Part of a small language model's weights.
Size: width 160, 5 heads of 32 (1 for keys and values), MLP 448 SwiGLU, vocabulary 4096, 4.82M parameters.
MLP neurons of a small language model. Each row is named by its layer, matrix (gate and up: input weights; down: output weights) and neuron, and shows model dimensions 16-143. Each number is 200 + 30 x the weight over its row's rms, rounded and kept within 0 to 999. A neuron's up and down rows have the sign that makes its largest values positive.
Before each neuron's rows, "fires on" lists the tokens most often at its 100 highest values on Wikipedia text that the model never trained on.

fires on: " D", " | D", "- D", " of D", ": D", "| D"
L2.gate146,173,223,177,173,205,177,215,210,147,251,201,162,238,170,184,172,197,178,157,166,223,173,226,217,239,198,173,150,139,200,204,239,179,274,155,152,261,178,203,175,215,148,194,190,145,220,205,198,268,179,244,245,133,169,211,159,230,176,185,232,158,202,208,190,155,203,206,187,148,201,204,224,175,211,209,183,206,156,179,205,229,242,216,176,163,170,236,161,237,202,185,165,210,201,209,235,182,225,216,199,233,148,217,201,200,234,210,234,162,248,198,239,109,227,217,221,225,159,223,194,172,173,207,151,193,186,173,197
L2.up146,210,216,219,141,154,220,181,260,204,198,201,218,213,227,165,197,179,219,144,216,239,181,185,206,211,161,242,178,190,227,157,189,189,234,165,215,221,213,210,166,241,196,215,173,170,210,199,216,302,239,176,198,229,253,204,173,239,182,162,138,187,248,207,197,249,203,211,232,199,171,188,193,138,166,162,219,218,206,180,203,213,154,198,195,200,200,206,190,233,223,171,180,215,224,193,189,202,226,213,139,223,186,218,257,182,205,189,188,155,218,237,266,222,203,202,238,189,163,149,172,212,231,260,180,192,184,126,194
L2.down146,153,260,240,149,209,201,206,193,185,176,219,176,198,185,174,187,218,198,155,214,209,204,236,238,245,194,167,194,196,216,217,216,207,196,190,199,233,206,206,89,184,158,183,200,183,191,168,194,215,231,205,170,219,164,259,225,198,228,161,217,175,181,245,169,172,163,221,175,161,174,226,219,186,211,144,282,204,219,154,239,191,238,208,188,185,176,216,161,181,194,230,173,219,241,189,240,183,223,221,199,206,163,165,181,164,215,227,260,197,229,202,247,149,211,192,228,219,158,184,154,248,177,191,212,203,206,182,191

fires on: " qual", " mod", "ad", " lim", " num", "l"
L8.gate283,195,239,206,209,219,209,201,201,187,200,221,238,144,179,222,214,222,145,204,146,191,228,207,203,170,159,256,229,215,187,209,172,242,200,196,222,236,199,203,240,189,194,182,224,197,179,195,169,236,185,158,217,142,160,183,183,205,226,157,218,180,200,135,235,203,213,200,202,181,281,224,236,212,169,165,160,170,220,215,181,210,210,244,145,233,200,212,184,210,192,241,193,217,243,237,152,232,238,170,186,213,243,167,214,223,210,208,219,210,157,250,270,195,227,213,129,174,216,204,217,179,224,145,229,187,213,178,171
L8.up283,188,212,180,216,163,199,222,158,188,228,199,191,239,193,118,191,179,182,145,203,178,210,164,195,172,139,139,201,242,192,246,155,207,189,247,247,163,211,223,222,230,192,186,207,190,221,207,207,191,239,213,203,183,147,244,192,181,186,172,120,171,183,191,181,194,214,138,172,251,174,192,195,271,170,202,263,182,211,218,225,184,224,203,250,182,178,158,187,244,190,227,259,236,242,156,181,236,186,208,238,261,161,167,221,184,221,174,226,216,164,145,201,140,165,183,150,174,185,230,216,230,183,188,164,213,193,200,195
L8.down283,195,197,179,213,189,265,208,147,214,217,202,245,225,209,178,147,162,157,175,251,177,258,167,200,190,196,143,175,204,298,205,184,179,166,203,222,219,236,197,227,217,189,138,171,218,252,196,150,181,233,220,257,237,212,142,199,176,188,185,220,218,252,177,250,221,211,236,209,197,231,228,195,193,221,168,180,224,190,180,232,174,223,195,212,183,152,213,210,226,236,234,254,195,184,182,192,239,214,165,280,169,222,208,164,236,175,201,179,232,185,204,179,225,181,146,155,158,211,205,199,136,202,180,193,156,222,198,238

fires on: "r", "g", "f", "n", "ag"
L7.gate206,174,174,154,196,206,174,187,223,172,202,204,179,182,207,265,173,204,160,199,210,218,218,176,217,259,216,183,193,194,152,222,216,176,191,257,233,241,200,172,218,182,228,233,181,172,218,209,190,203,145,160,236,210,215,196,199,158,238,172,170,181,161,221,180,210,257,193,199,179,177,144,175,198,235,222,230,159,114,195,182,207,239,203,175,186,168,220,184,154,168,182,218,209,173,220,194,250,217,261,199,195,174,268,218,169,236,207,200,239,248,138,203,187,255,215,188,207,193,186,246,170,210,178,193,242,193,216,169
L7.up206,187,160,234,132,245,177,175,225,161,161,188,203,137,196,246,222,143,188,173,162,236,200,192,226,220,192,194,152,201,223,210,180,144,197,205,209,227,225,129,188,173,202,202,167,202,223,193,255,181,138,175,226,202,193,248,174,155,231,187,217,161,206,279,181,217,197,198,191,157,191,206,121,219,194,198,198,180,146,206,185,225,224,205,243,178,159,161,227,207,211,201,217,206,208,128,217,226,209,218,222,201,164,218,193,172,233,181,194,190,203,220,169,207,242,159,198,187,172,236,211,214,209,147,175,194,137,191,181
L7.down206,194,192,250,175,198,223,218,146,167,199,194,234,222,220,262,209,221,187,214,166,143,194,180,193,165,205,199,182,246,185,159,176,242,173,179,218,237,200,205,228,223,212,194,190,235,164,212,163,167,190,230,237,239,195,244,190,205,202,249,224,162,243,216,207,166,233,211,173,204,165,218,204,168,219,163,194,151,192,220,249,169,232,241,147,257,211,214,244,233,219,286,217,171,184,159,257,220,190,189,224,209,228,174,189,170,203,180,168,281,164,208,209,233,225,211,207,150,172,229,208,223,201,191,262,235,220,164,292

fires on: "on", "or", "her", "aster", " coach", "man"
L8.gate333,186,205,234,157,139,171,233,210,239,198,168,187,167,193,201,204,221,199,196,171,197,209,187,264,203,200,155,203,204,196,216,224,206,184,176,191,235,161,236,237,183,182,243,187,190,121,271,197,220,277,254,233,168,183,161,180,212,187,179,190,234,229,168,227,189,236,201,205,194,185,165,221,162,218,183,209,200,209,212,248,178,215,252,201,202,209,235,185,199,168,129,130,170,211,250,198,211,164,196,172,280,202,216,177,216,230,188,173,216,196,159,212,226,175,155,182,166,180,155,203,153,146,197,185,257,245,163,209
L8.up333,234,250,243,206,174,234,216,204,231,171,218,232,146,224,199,217,216,208,219,214,182,227,168,234,180,168,167,231,242,230,188,194,235,206,260,192,172,209,202,187,191,208,212,189,169,196,209,215,153,233,227,205,236,137,191,216,115,210,194,212,156,218,202,200,197,195,197,213,157,246,197,165,120,208,262,176,218,154,189,200,208,249,193,229,226,202,210,221,171,196,232,200,168,248,202,208,145,145,198,241,247,236,208,207,106,190,196,192,226,169,151,219,211,257,213,186,153,227,212,179,165,162,166,163,184,193,204,217
L8.down333,154,250,182,191,207,176,152,166,221,211,189,188,193,211,183,199,209,153,207,239,201,231,127,247,221,229,253,213,157,201,230,232,194,254,207,234,215,208,223,152,206,193,190,223,153,130,231,254,222,169,220,213,173,209,211,145,159,198,183,215,184,236,207,240,159,217,202,185,110,237,208,183,178,189,188,163,191,166,200,175,165,189,242,182,237,198,165,228,248,226,237,185,231,158,226,181,237,186,192,169,223,206,197,204,195,166,237,247,154,167,208,178,190,233,249,176,220,237,193,207,176,196,255,155,136,238,196,211

fires on: "\n\n", " is an", "),", " is a", " and"
L10.gate343,167,196,130,214,187,194,220,257,170,175,198,195,246,206,170,143,179,166,196,151,197,196,208,197,203,155,218,207,229,143,202,211,187,157,188,221,216,151,198,243,167,192,181,186,187,162,231,161,236,253,208,216,199,166,165,203,165,201,214,201,171,169,174,194,221,271,228,198,224,168,165,223,182,168,205,208,185,177,160,200,190,197,214,203,260,241,232,189,231,146,225,182,217,257,209,207,205,201,257,224,217,206,184,169,212,224,151,199,206,189,154,166,200,231,185,168,190,166,233,222,160,211,139,190,251,175,206,201
L10.up343,233,183,216,175,232,180,205,189,207,186,198,208,174,171,266,169,161,173,218,152,228,241,219,229,212,211,243,178,171,173,180,210,169,135,141,186,203,152,232,219,250,235,181,205,143,190,195,192,177,269,188,154,151,222,214,189,236,200,179,220,173,180,193,248,225,186,236,182,219,196,272,203,232,219,179,187,215,252,217,213,210,191,219,208,196,199,227,232,149,241,175,219,208,172,252,124,184,181,235,215,205,215,199,195,216,179,179,200,190,202,146,179,202,203,217,203,170,220,185,154,180,183,240,172,221,236,154,207
L10.down343,169,235,237,221,177,204,228,186,166,172,255,192,163,154,252,202,134,257,215,167,200,194,205,202,193,175,162,184,201,174,146,185,137,249,189,165,195,163,151,228,136,226,145,163,195,174,243,162,158,182,182,253,236,203,233,178,176,190,232,229,179,183,246,214,254,181,232,240,177,162,211,247,178,189,205,203,236,183,233,192,160,209,204,245,225,221,203,142,235,203,171,219,220,238,234,176,196,222,178,209,121,231,217,185,163,160,213,201,196,185,176,208,190,211,232,221,211,213,172,180,170,209,176,190,254,235,225,233

fires on: "u", " J", "i", "r", "N", "g"
L11.gate369,239,203,153,180,220,201,245,195,231,222,180,221,219,203,233,188,149,161,169,188,236,251,203,171,170,194,238,224,247,138,260,168,138,188,200,222,197,153,216,206,230,214,237,129,130,225,186,169,214,179,202,230,206,208,216,205,169,200,178,187,206,203,163,172,227,262,231,224,190,177,200,213,210,177,172,227,216,171,148,123,211,218,250,239,207,179,197,188,213,202,155,217,186,230,250,207,208,236,226,216,176,210,217,197,203,209,211,165,145,246,175,199,214,226,191,144,192,139,241,229,152,175,165,182,191,174,175,153
L11.up369,278,193,193,185,248,233,231,203,182,183,197,209,189,231,222,196,152,177,177,187,211,183,252,184,145,246,224,213,202,201,210,159,232,168,211,149,187,164,209,139,204,196,191,185,172,223,219,218,153,122,172,174,226,203,192,203,216,251,230,178,162,188,197,204,219,174,202,159,216,218,237,202,240,180,159,184,188,208,142,161,190,215,214,241,170,131,193,185,186,248,218,231,152,219,167,189,204,245,199,266,214,185,233,216,216,187,239,146,185,216,212,158,229,239,169,160,167,146,172,165,143,180,151,184,220,195,152,143
L11.down369,216,213,225,223,191,185,177,218,231,155,248,192,209,205,205,218,244,199,255,185,255,204,232,205,195,249,187,180,197,193,94,213,216,237,209,217,165,219,201,192,183,226,234,201,202,242,238,226,197,144,232,180,213,219,220,220,240,222,231,200,155,194,204,242,205,209,198,197,227,170,214,227,206,166,204,178,166,247,165,241,234,199,150,158,144,208,189,183,179,232,208,205,183,216,175,177,186,186,236,217,208,228,207,206,248,212,224,222,204,187,215,196,205,148,208,245,175,233,168,163,234,181,203,260,226,193,184,219

fires on: "-f", "rib", "rit", "writ", "ribut", "ron"
L3.gate389,232,198,237,248,187,188,191,220,153,155,260,198,194,224,180,214,219,168,157,217,218,225,209,158,222,198,171,202,222,204,233,192,212,252,221,181,178,221,182,218,169,191,225,182,196,214,217,192,189,220,209,206,163,232,191,191,213,167,195,164,247,146,224,213,249,179,171,97,172,233,159,153,172,158,221,199,211,221,177,178,262,241,207,224,182,163,170,184,223,203,162,249,196,277,182,185,224,216,203,158,186,173,200,146,169,193,289,216,175,153,223,156,191,200,234,191,194,181,239,254,197,189,195,219,180,202,179,165
L3.up389,189,223,239,193,149,236,152,259,183,169,231,151,162,251,220,213,286,223,224,193,219,210,140,133,211,207,156,225,157,208,212,132,194,241,191,181,248,217,178,221,227,273,210,199,162,212,211,197,189,211,200,158,196,197,219,196,225,199,245,189,204,172,229,166,117,179,229,190,255,185,240,175,238,190,171,173,174,179,172,176,227,170,190,215,201,209,214,160,243,160,213,194,194,185,187,217,199,271,218,168,185,193,149,181,195,205,248,179,165,213,200,180,215,202,214,220,217,210,160,216,208,250,177,185,199,187,203,205
L3.down389,187,189,195,232,196,162,193,232,203,218,159,157,160,181,228,164,197,189,231,231,192,246,155,216,191,192,188,184,198,214,212,198,230,209,209,198,213,180,204,169,193,254,210,219,188,183,214,211,184,221,195,109,217,201,218,156,234,212,253,226,147,196,162,225,200,158,183,236,201,255,181,177,257,158,168,207,201,199,249,150,248,236,207,202,225,201,159,206,157,211,241,161,263,231,183,226,223,246,190,183,217,159,134,222,145,185,198,203,205,204,121,165,277,233,204,208,160,183,195,192,218,216,187,207,228,217,205,239

fires on: "-d", "-D", "- D", " (d", ": D", "D"
L4.gate148,215,256,214,157,193,166,179,165,163,237,223,225,161,156,200,161,221,226,179,167,204,228,212,234,246,222,212,186,200,203,167,208,214,257,217,165,182,190,229,193,197,141,247,198,186,222,189,250,266,224,215,188,175,185,208,204,225,167,203,234,181,175,156,161,177,205,196,241,203,202,171,183,146,188,230,244,193,187,238,224,222,166,203,181,186,188,175,135,251,210,205,182,204,225,177,202,146,222,200,169,203,249,184,164,205,240,265,246,202,266,249,184,216,247,220,214,163,216,173,197,205,246,185,181,237,169,172,211
L4.up148,162,184,198,193,198,158,264,185,213,244,183,147,191,195,204,151,184,214,157,221,197,195,227,167,148,153,258,177,216,235,205,182,178,218,211,153,199,198,178,99,197,167,212,156,232,183,220,237,241,251,177,225,209,201,181,188,269,159,189,172,173,178,221,225,208,185,201,226,208,155,184,158,207,196,198,198,143,218,199,215,221,234,227,188,226,220,191,169,201,233,182,180,205,223,228,186,176,225,214,190,225,185,177,184,176,175,156,204,225,191,130,216,181,198,189,151,185,234,243,192,260,200,188,172,176,222,139,172
L4.down148,221,206,195,178,210,217,210,229,217,263,211,228,188,153,217,179,188,218,172,195,200,190,193,177,194,235,159,196,230,263,163,212,162,178,203,208,205,177,207,148,193,150,190,195,170,246,179,230,197,194,193,192,214,222,191,177,204,214,170,185,211,188,210,246,134,197,229,181,176,223,220,235,178,205,199,235,223,189,110,183,192,142,215,215,228,203,220,202,243,189,257,255,277,245,210,193,165,165,232,208,197,167,177,204,199,196,160,204,136,246,189,204,143,234,142,230,246,97,173,187,211,188,199,218,188,175,178,207

fires on: "\n\n", "),", " American", "ish", "American"
L11.gate301,173,218,232,198,129,194,195,251,222,215,216,187,186,170,237,168,202,192,226,191,230,175,175,220,234,140,206,265,209,182,196,273,168,198,198,207,225,149,181,243,162,188,211,236,197,136,223,181,212,293,193,196,214,185,154,177,216,154,176,186,184,212,193,203,208,227,193,234,209,210,170,217,208,212,225,170,213,221,212,198,213,173,206,192,241,241,239,127,195,204,204,167,200,218,210,165,203,191,165,175,214,155,243,98,195,192,165,208,160,236,198,211,206,206,213,205,174,157,179,217,179,183,194,170,226,188,230,237
L11.up301,235,242,152,180,226,191,222,221,103,182,211,190,204,176,183,218,144,167,218,184,195,249,196,173,264,129,193,187,184,244,172,223,184,172,210,205,170,213,213,237,209,163,210,192,174,162,236,190,141,195,221,207,176,246,223,215,236,185,237,219,195,159,176,210,233,182,286,164,165,117,200,211,217,214,159,218,169,258,212,211,184,179,209,201,228,172,162,226,176,251,182,195,179,201,203,172,231,211,211,214,211,208,184,166,181,175,212,208,241,187,163,167,171,212,196,244,193,218,238,219,184,203,168,162,202,195,205,212
L11.down301,292,160,222,206,171,225,189,198,231,186,145,212,170,137,189,187,191,248,215,95,233,119,227,206,234,181,199,208,206,171,204,202,180,212,191,179,186,229,200,187,215,169,159,253,157,176,216,196,193,223,197,206,261,239,245,265,207,203,217,168,215,172,228,181,247,149,221,166,191,166,201,208,171,202,166,196,189,186,173,205,181,199,169,225,196,219,208,131,195,211,194,204,222,221,159,165,187,212,192,207,178,222,157,191,167,209,206,192,159,224,184,153,164,183,214,236,228,200,203,168,151,254,164,250,253,225,194,221

fires on: " dis", "-", "–", "ince"
L8.gate188,162,198,187,211,207,212,201,191,180,163,221,194,197,130,177,216,206,217,207,217,217,218,200,217,229,203,143,220,245,155,181,254,156,174,188,178,256,243,238,155,178,172,228,166,153,197,201,183,192,225,139,200,178,206,179,256,189,196,116,199,246,170,203,221,198,217,203,255,237,184,189,211,205,261,167,177,204,216,189,207,193,219,225,203,160,217,221,208,197,219,140,203,181,196,233,218,213,149,237,239,184,255,180,179,177,188,225,181,232,229,170,208,154,216,203,202,236,255,259,212,227,226,191,182,211,212,162,168
L8.up188,170,206,200,197,201,165,171,188,223,132,175,171,200,114,203,206,225,227,238,255,177,245,221,215,181,190,183,214,195,152,126,233,160,234,191,160,240,245,250,183,206,170,200,174,208,185,195,198,183,231,197,133,176,182,229,255,230,199,176,230,215,231,241,212,177,178,164,232,217,200,159,234,197,287,214,173,219,177,217,210,168,183,189,213,174,206,226,219,209,229,178,198,199,201,191,215,195,190,247,228,191,212,209,164,170,205,224,192,215,178,246,222,222,224,201,207,236,257,234,176,168,202,200,191,202,229,140,195
L8.down188,207,193,240,226,197,164,194,153,260,176,230,194,194,203,202,197,201,172,162,210,191,215,182,188,165,181,197,160,187,201,191,169,251,267,177,167,199,210,178,228,199,187,170,184,246,256,169,174,183,153,276,206,144,163,216,224,220,266,151,216,162,181,189,181,186,194,239,152,152,197,201,212,183,201,214,235,213,205,167,222,150,175,117,200,259,234,191,173,192,203,205,162,216,240,217,199,185,210,177,140,164,177,202,236,197,248,210,201,242,157,233,218,189,207,244,158,178,214,202,175,175,191,210,232,124,208,220,242

fires on: "g", "m", "u", "p", "i"
L8.gate35,231,212,200,155,160,182,167,262,234,249,146,168,225,170,186,186,256,155,168,214,207,186,180,231,199,231,226,153,201,189,213,202,173,163,248,233,178,157,246,221,194,161,227,183,178,223,232,200,197,205,214,160,233,173,207,135,189,215,163,254,209,146,176,220,194,230,207,199,196,192,176,221,171,183,173,157,186,134,168,137,161,228,203,200,183,157,200,216,182,187,144,229,157,233,180,183,202,241,206,234,234,219,215,212,196,166,203,201,136,194,199,222,163,215,152,208,180,151,147,239,205,251,178,196,231,151,223,174
L8.up35,160,197,162,173,235,204,174,185,194,229,199,169,153,212,212,215,187,177,182,264,198,242,238,174,141,218,202,220,145,185,149,129,183,202,179,211,202,160,212,232,203,144,234,207,207,219,208,228,199,223,212,165,179,199,230,218,233,236,159,166,171,168,164,189,226,177,174,204,207,210,206,226,162,190,189,161,215,174,177,159,187,221,190,192,133,220,167,224,158,181,219,244,200,182,182,209,190,187,185,193,246,223,190,188,212,84,200,179,187,223,187,181,145,245,168,128,163,195,164,217,178,214,125,236,190,211,212,192
L8.down35,179,218,176,200,198,217,249,226,175,206,207,203,131,243,199,199,177,238,244,260,227,238,218,163,205,188,124,162,208,155,144,195,178,198,172,185,208,176,211,263,161,254,174,244,210,228,173,175,195,190,203,130,247,213,215,199,183,208,210,139,165,195,224,244,154,199,191,186,189,207,255,187,194,167,208,221,196,168,260,215,221,200,161,220,212,208,200,211,261,183,238,179,177,233,173,149,202,228,217,184,163,188,241,161,189,169,215,245,221,193,198,196,174,204,247,231,205,204,222,232,211,251,188,228,188,203,152,240

fires on: "ains", "els", "ans", "ages", "aces"
L3.gate24,188,212,156,213,222,167,201,197,153,260,220,226,141,149,221,187,206,250,211,120,218,193,161,134,223,186,245,180,184,227,211,191,133,170,194,179,229,209,212,218,185,218,181,236,188,206,258,166,156,185,187,229,234,239,163,178,204,224,228,208,200,177,230,220,203,206,194,193,238,217,192,200,211,172,241,235,185,204,151,202,236,212,257,203,179,166,159,229,134,219,188,200,266,205,195,206,190,225,225,184,180,192,193,197,196,182,227,221,235,200,199,139,206,154,158,147,212,214,142,226,207,219,232,224,238,160,185,176
L3.up24,171,206,182,199,197,190,196,189,171,231,219,172,164,203,209,187,188,208,184,168,183,155,181,193,167,222,220,162,165,222,208,210,147,184,175,135,202,181,189,167,202,232,143,251,138,221,254,194,173,150,220,210,206,224,175,196,182,186,270,236,223,137,246,222,232,208,193,225,244,188,232,207,149,157,204,187,233,201,163,218,189,206,235,275,245,185,177,217,198,190,168,190,281,220,207,210,137,177,218,204,195,198,189,192,157,187,194,209,237,212,178,200,174,126,164,179,232,182,154,219,234,211,230,229,228,195,206,222
L3.down24,185,192,216,221,247,213,199,174,218,179,195,163,199,228,214,209,230,154,163,179,155,182,229,198,234,170,189,159,182,167,196,217,203,113,144,210,230,199,226,175,279,197,203,233,128,193,195,167,229,198,221,206,228,239,217,232,218,249,229,228,218,210,175,191,222,81,186,194,202,181,236,201,188,163,162,226,193,192,233,205,204,189,96,246,190,194,210,143,204,194,207,176,202,188,159,266,198,165,190,230,217,159,175,193,163,159,179,208,226,206,184,208,204,204,223,158,212,281,192,177,222,215,205,187,163,187,232,218

fires on: "els", "acks", "ets", "ans", "ards"
L4.gate140,208,177,225,186,211,200,157,244,197,187,225,170,187,169,176,262,214,159,184,222,226,221,189,179,223,184,234,215,213,216,144,261,200,148,169,195,196,196,174,202,211,224,203,258,264,209,209,221,171,158,144,249,230,214,209,190,181,203,263,238,247,180,216,203,235,204,198,145,220,208,217,244,225,151,189,194,157,213,176,137,218,171,202,237,262,219,158,189,210,205,185,254,208,221,206,262,172,231,250,217,223,141,203,169,208,185,200,178,204,219,234,221,225,206,195,203,165,184,187,169,167,233,207,131,195,177,185,248
L4.up140,183,195,128,197,214,147,207,183,211,252,164,122,199,168,222,203,190,234,214,280,122,167,178,196,191,232,235,182,199,206,204,192,197,206,244,149,226,215,211,205,233,203,199,209,182,165,213,172,188,186,179,192,160,198,210,194,195,259,275,212,193,252,205,263,206,221,209,250,244,211,159,183,173,190,215,206,211,220,235,215,217,167,225,190,178,198,171,188,223,210,181,210,221,180,149,204,210,215,169,214,189,205,199,184,212,205,184,187,186,193,197,216,189,174,245,143,156,200,193,240,220,182,198,296,238,195,201,192
L4.down140,229,251,248,178,265,199,140,161,213,136,245,233,203,184,191,198,163,210,221,172,189,158,196,206,257,222,215,168,214,185,175,190,212,198,210,235,207,197,204,262,229,247,223,219,191,197,273,164,213,194,203,156,192,221,211,150,197,240,208,201,190,164,179,151,188,126,188,177,195,214,153,226,201,244,169,165,188,138,294,210,222,237,197,226,216,179,186,223,218,191,190,178,195,237,192,198,223,188,179,204,238,172,161,180,206,188,225,270,195,233,206,180,190,188,249,212,184,219,206,138,179,190,162,168,190,191,235,203

fires on: " h", " dis"
L8.gate224,154,176,231,268,188,224,198,165,186,235,186,219,196,188,179,210,154,209,204,244,167,211,170,173,194,180,158,154,244,179,194,184,208,193,213,178,189,179,243,188,237,215,207,183,230,213,210,196,207,168,179,188,119,149,197,214,253,200,168,185,235,221,197,152,194,265,250,201,185,213,178,216,214,182,190,195,210,192,188,193,171,210,242,200,159,196,219,176,171,192,194,211,184,141,166,217,251,158,194,220,187,225,236,165,194,200,278,185,150,161,178,202,194,203,211,180,230,165,239,231,169,158,204,165,196,198,203,160
L8.up224,182,160,209,153,159,211,146,231,206,208,211,152,248,197,180,206,232,238,212,235,169,145,210,201,216,187,187,190,208,221,163,286,150,191,144,185,261,218,251,144,193,194,210,197,179,171,239,197,186,175,191,187,197,237,227,235,238,182,212,208,254,171,216,244,158,136,183,178,239,212,172,185,199,244,230,210,198,177,238,185,156,182,169,239,98,204,227,172,170,231,183,187,173,153,212,176,177,225,212,156,208,175,207,208,181,197,201,221,224,218,229,233,158,150,181,214,231,243,240,169,176,199,183,184,148,199,155,202
L8.down224,208,224,248,220,209,204,187,176,218,232,207,195,213,187,245,192,172,250,153,211,170,202,175,169,143,173,227,163,216,178,197,204,179,212,184,198,182,165,230,165,232,209,189,142,237,219,176,210,168,154,248,112,191,204,161,182,212,175,192,208,216,169,212,213,201,236,157,199,235,165,234,179,208,246,204,202,184,170,152,219,204,214,239,200,229,234,174,241,137,241,123,182,209,219,175,182,241,229,229,201,179,206,209,168,186,203,188,177,178,210,230,253,232,197,233,156,194,152,186,141,174,158,247,182,179,199,183,206

fires on: "us", "ans", " contract", "ards"
L2.gate355,196,197,218,173,243,224,171,223,251,188,209,199,184,202,197,252,233,241,152,286,190,218,151,187,176,167,206,225,228,155,144,197,201,172,190,214,214,199,227,190,214,181,196,173,185,145,233,195,205,179,175,243,151,181,210,183,178,167,206,216,272,170,200,190,154,237,227,195,208,249,123,240,221,160,208,161,216,221,211,144,255,143,232,194,226,248,206,201,213,163,193,195,199,214,172,222,156,174,172,170,175,264,198,211,218,246,202,216,207,209,151,244,252,209,185,196,192,187,178,199,173,120,236,165,233,187,228,169
L2.up355,250,191,192,203,251,222,166,193,193,180,250,178,178,217,247,183,263,242,219,237,183,243,199,199,155,229,204,250,247,176,175,225,193,211,213,196,232,194,158,204,241,181,187,216,179,172,191,260,166,191,194,187,129,177,209,180,167,210,217,234,242,150,206,170,180,201,176,184,214,216,183,203,230,227,267,142,249,200,211,215,197,145,172,237,264,199,194,266,176,132,248,199,172,251,214,175,159,154,226,204,170,209,198,224,192,261,216,201,206,180,231,228,212,192,198,168,195,202,190,223,197,207,199,223,160,146,256,169
L2.down355,166,179,199,207,207,242,203,250,239,191,189,197,167,139,192,136,214,214,176,205,160,173,179,210,227,209,195,230,226,257,175,153,186,155,218,170,186,187,155,228,259,214,195,205,163,207,223,213,273,199,198,141,219,175,234,172,164,165,171,212,218,192,204,172,232,118,199,205,185,246,200,208,210,200,174,239,225,207,230,206,251,161,149,225,230,223,196,247,175,212,184,214,209,262,170,184,174,211,232,213,193,229,174,208,148,194,252,206,239,191,190,196,161,187,211,201,156,216,224,205,234,264,171,177,142,214,158,206

fires on: " For", "ad", ", for", " lim", " for", "rit"
L2.gate388,215,203,181,266,145,201,202,210,222,248,195,209,231,189,240,195,135,158,228,193,231,197,190,199,218,215,180,204,228,211,241,190,143,149,241,189,192,173,228,268,205,246,178,220,196,174,183,174,246,187,179,209,236,203,193,189,161,199,204,206,236,238,188,247,272,208,200,220,192,239,199,179,185,143,184,186,173,235,228,160,198,222,240,172,184,163,185,207,200,155,215,221,178,260,247,163,231,233,219,207,214,208,182,177,155,187,198,174,221,148,186,236,165,191,159,167,201,226,238,216,217,208,215,218,240,201,159,174
L2.up388,199,237,159,223,191,203,219,177,155,210,209,216,185,182,213,178,202,159,201,126,158,204,186,196,142,168,199,215,254,223,178,161,225,211,217,215,237,183,261,208,218,156,202,178,201,181,202,164,163,212,153,224,208,200,201,234,208,182,234,194,119,232,226,215,193,208,192,219,261,137,203,193,243,233,171,161,203,174,209,238,196,201,224,181,171,226,200,215,215,181,254,161,236,266,166,200,239,243,207,220,173,186,230,218,176,200,106,178,199,218,191,198,167,200,186,216,200,230,208,248,190,238,179,248,194,199,200,227
L2.down388,223,255,178,214,149,284,156,203,256,229,199,210,187,232,145,155,186,170,209,219,222,234,178,236,168,204,212,179,254,246,166,193,196,230,226,242,228,183,214,170,206,246,264,213,217,187,189,166,176,169,234,170,221,223,191,168,228,206,192,234,205,191,205,225,203,163,190,204,184,197,211,186,214,187,142,204,204,217,245,225,149,204,182,201,210,164,175,239,188,222,219,191,152,260,177,176,217,212,233,222,253,242,172,185,193,206,219,186,188,148,192,176,175,207,212,166,200,233,181,249,140,252,195,187,178,188,169,161

fires on: " h", "-", "–", " re"
L12.gate110,177,243,191,231,210,185,192,188,204,223,211,142,195,212,234,204,187,220,216,203,215,201,214,167,157,202,138,214,244,145,177,186,242,203,163,164,246,192,179,184,224,145,120,163,217,160,207,184,219,231,215,208,164,157,162,239,229,160,177,200,221,257,188,195,190,210,178,198,156,247,203,231,226,227,213,165,166,194,239,169,166,265,224,146,178,198,224,185,159,225,183,175,191,198,193,208,152,144,227,218,223,212,141,172,172,233,241,166,151,211,266,220,217,199,200,153,196,220,197,224,195,170,229,223,168,198,206,187
L12.up110,193,176,190,237,168,209,182,196,187,244,159,151,193,174,139,237,263,210,208,215,206,191,254,187,166,236,211,208,186,202,178,223,161,180,188,212,230,240,209,137,194,153,212,151,235,209,214,205,146,232,170,179,176,176,182,236,225,168,187,175,267,184,150,187,218,205,264,255,283,170,208,182,160,202,191,197,205,226,217,222,202,241,187,151,199,193,210,169,197,217,176,183,216,213,210,171,216,191,249,162,182,211,193,183,216,132,226,207,152,197,201,233,200,150,195,228,259,223,228,192,219,149,179,231,208,211,194,235
L12.down110,208,194,187,168,213,189,212,214,221,217,245,200,272,190,223,245,197,229,161,251,191,262,228,213,172,216,188,180,183,178,212,192,217,211,231,243,151,177,168,196,197,205,199,202,189,290,179,171,209,187,198,201,206,208,222,184,198,207,191,203,199,205,225,237,218,242,216,216,209,104,170,197,180,196,272,204,220,163,169,242,201,239,171,220,245,225,185,202,171,143,261,187,205,195,221,172,205,184,164,265,207,242,213,220,209,216,213,195,163,170,230,221,130,192,200,187,156,168,200,165,154,186,216,197,97,184,251,185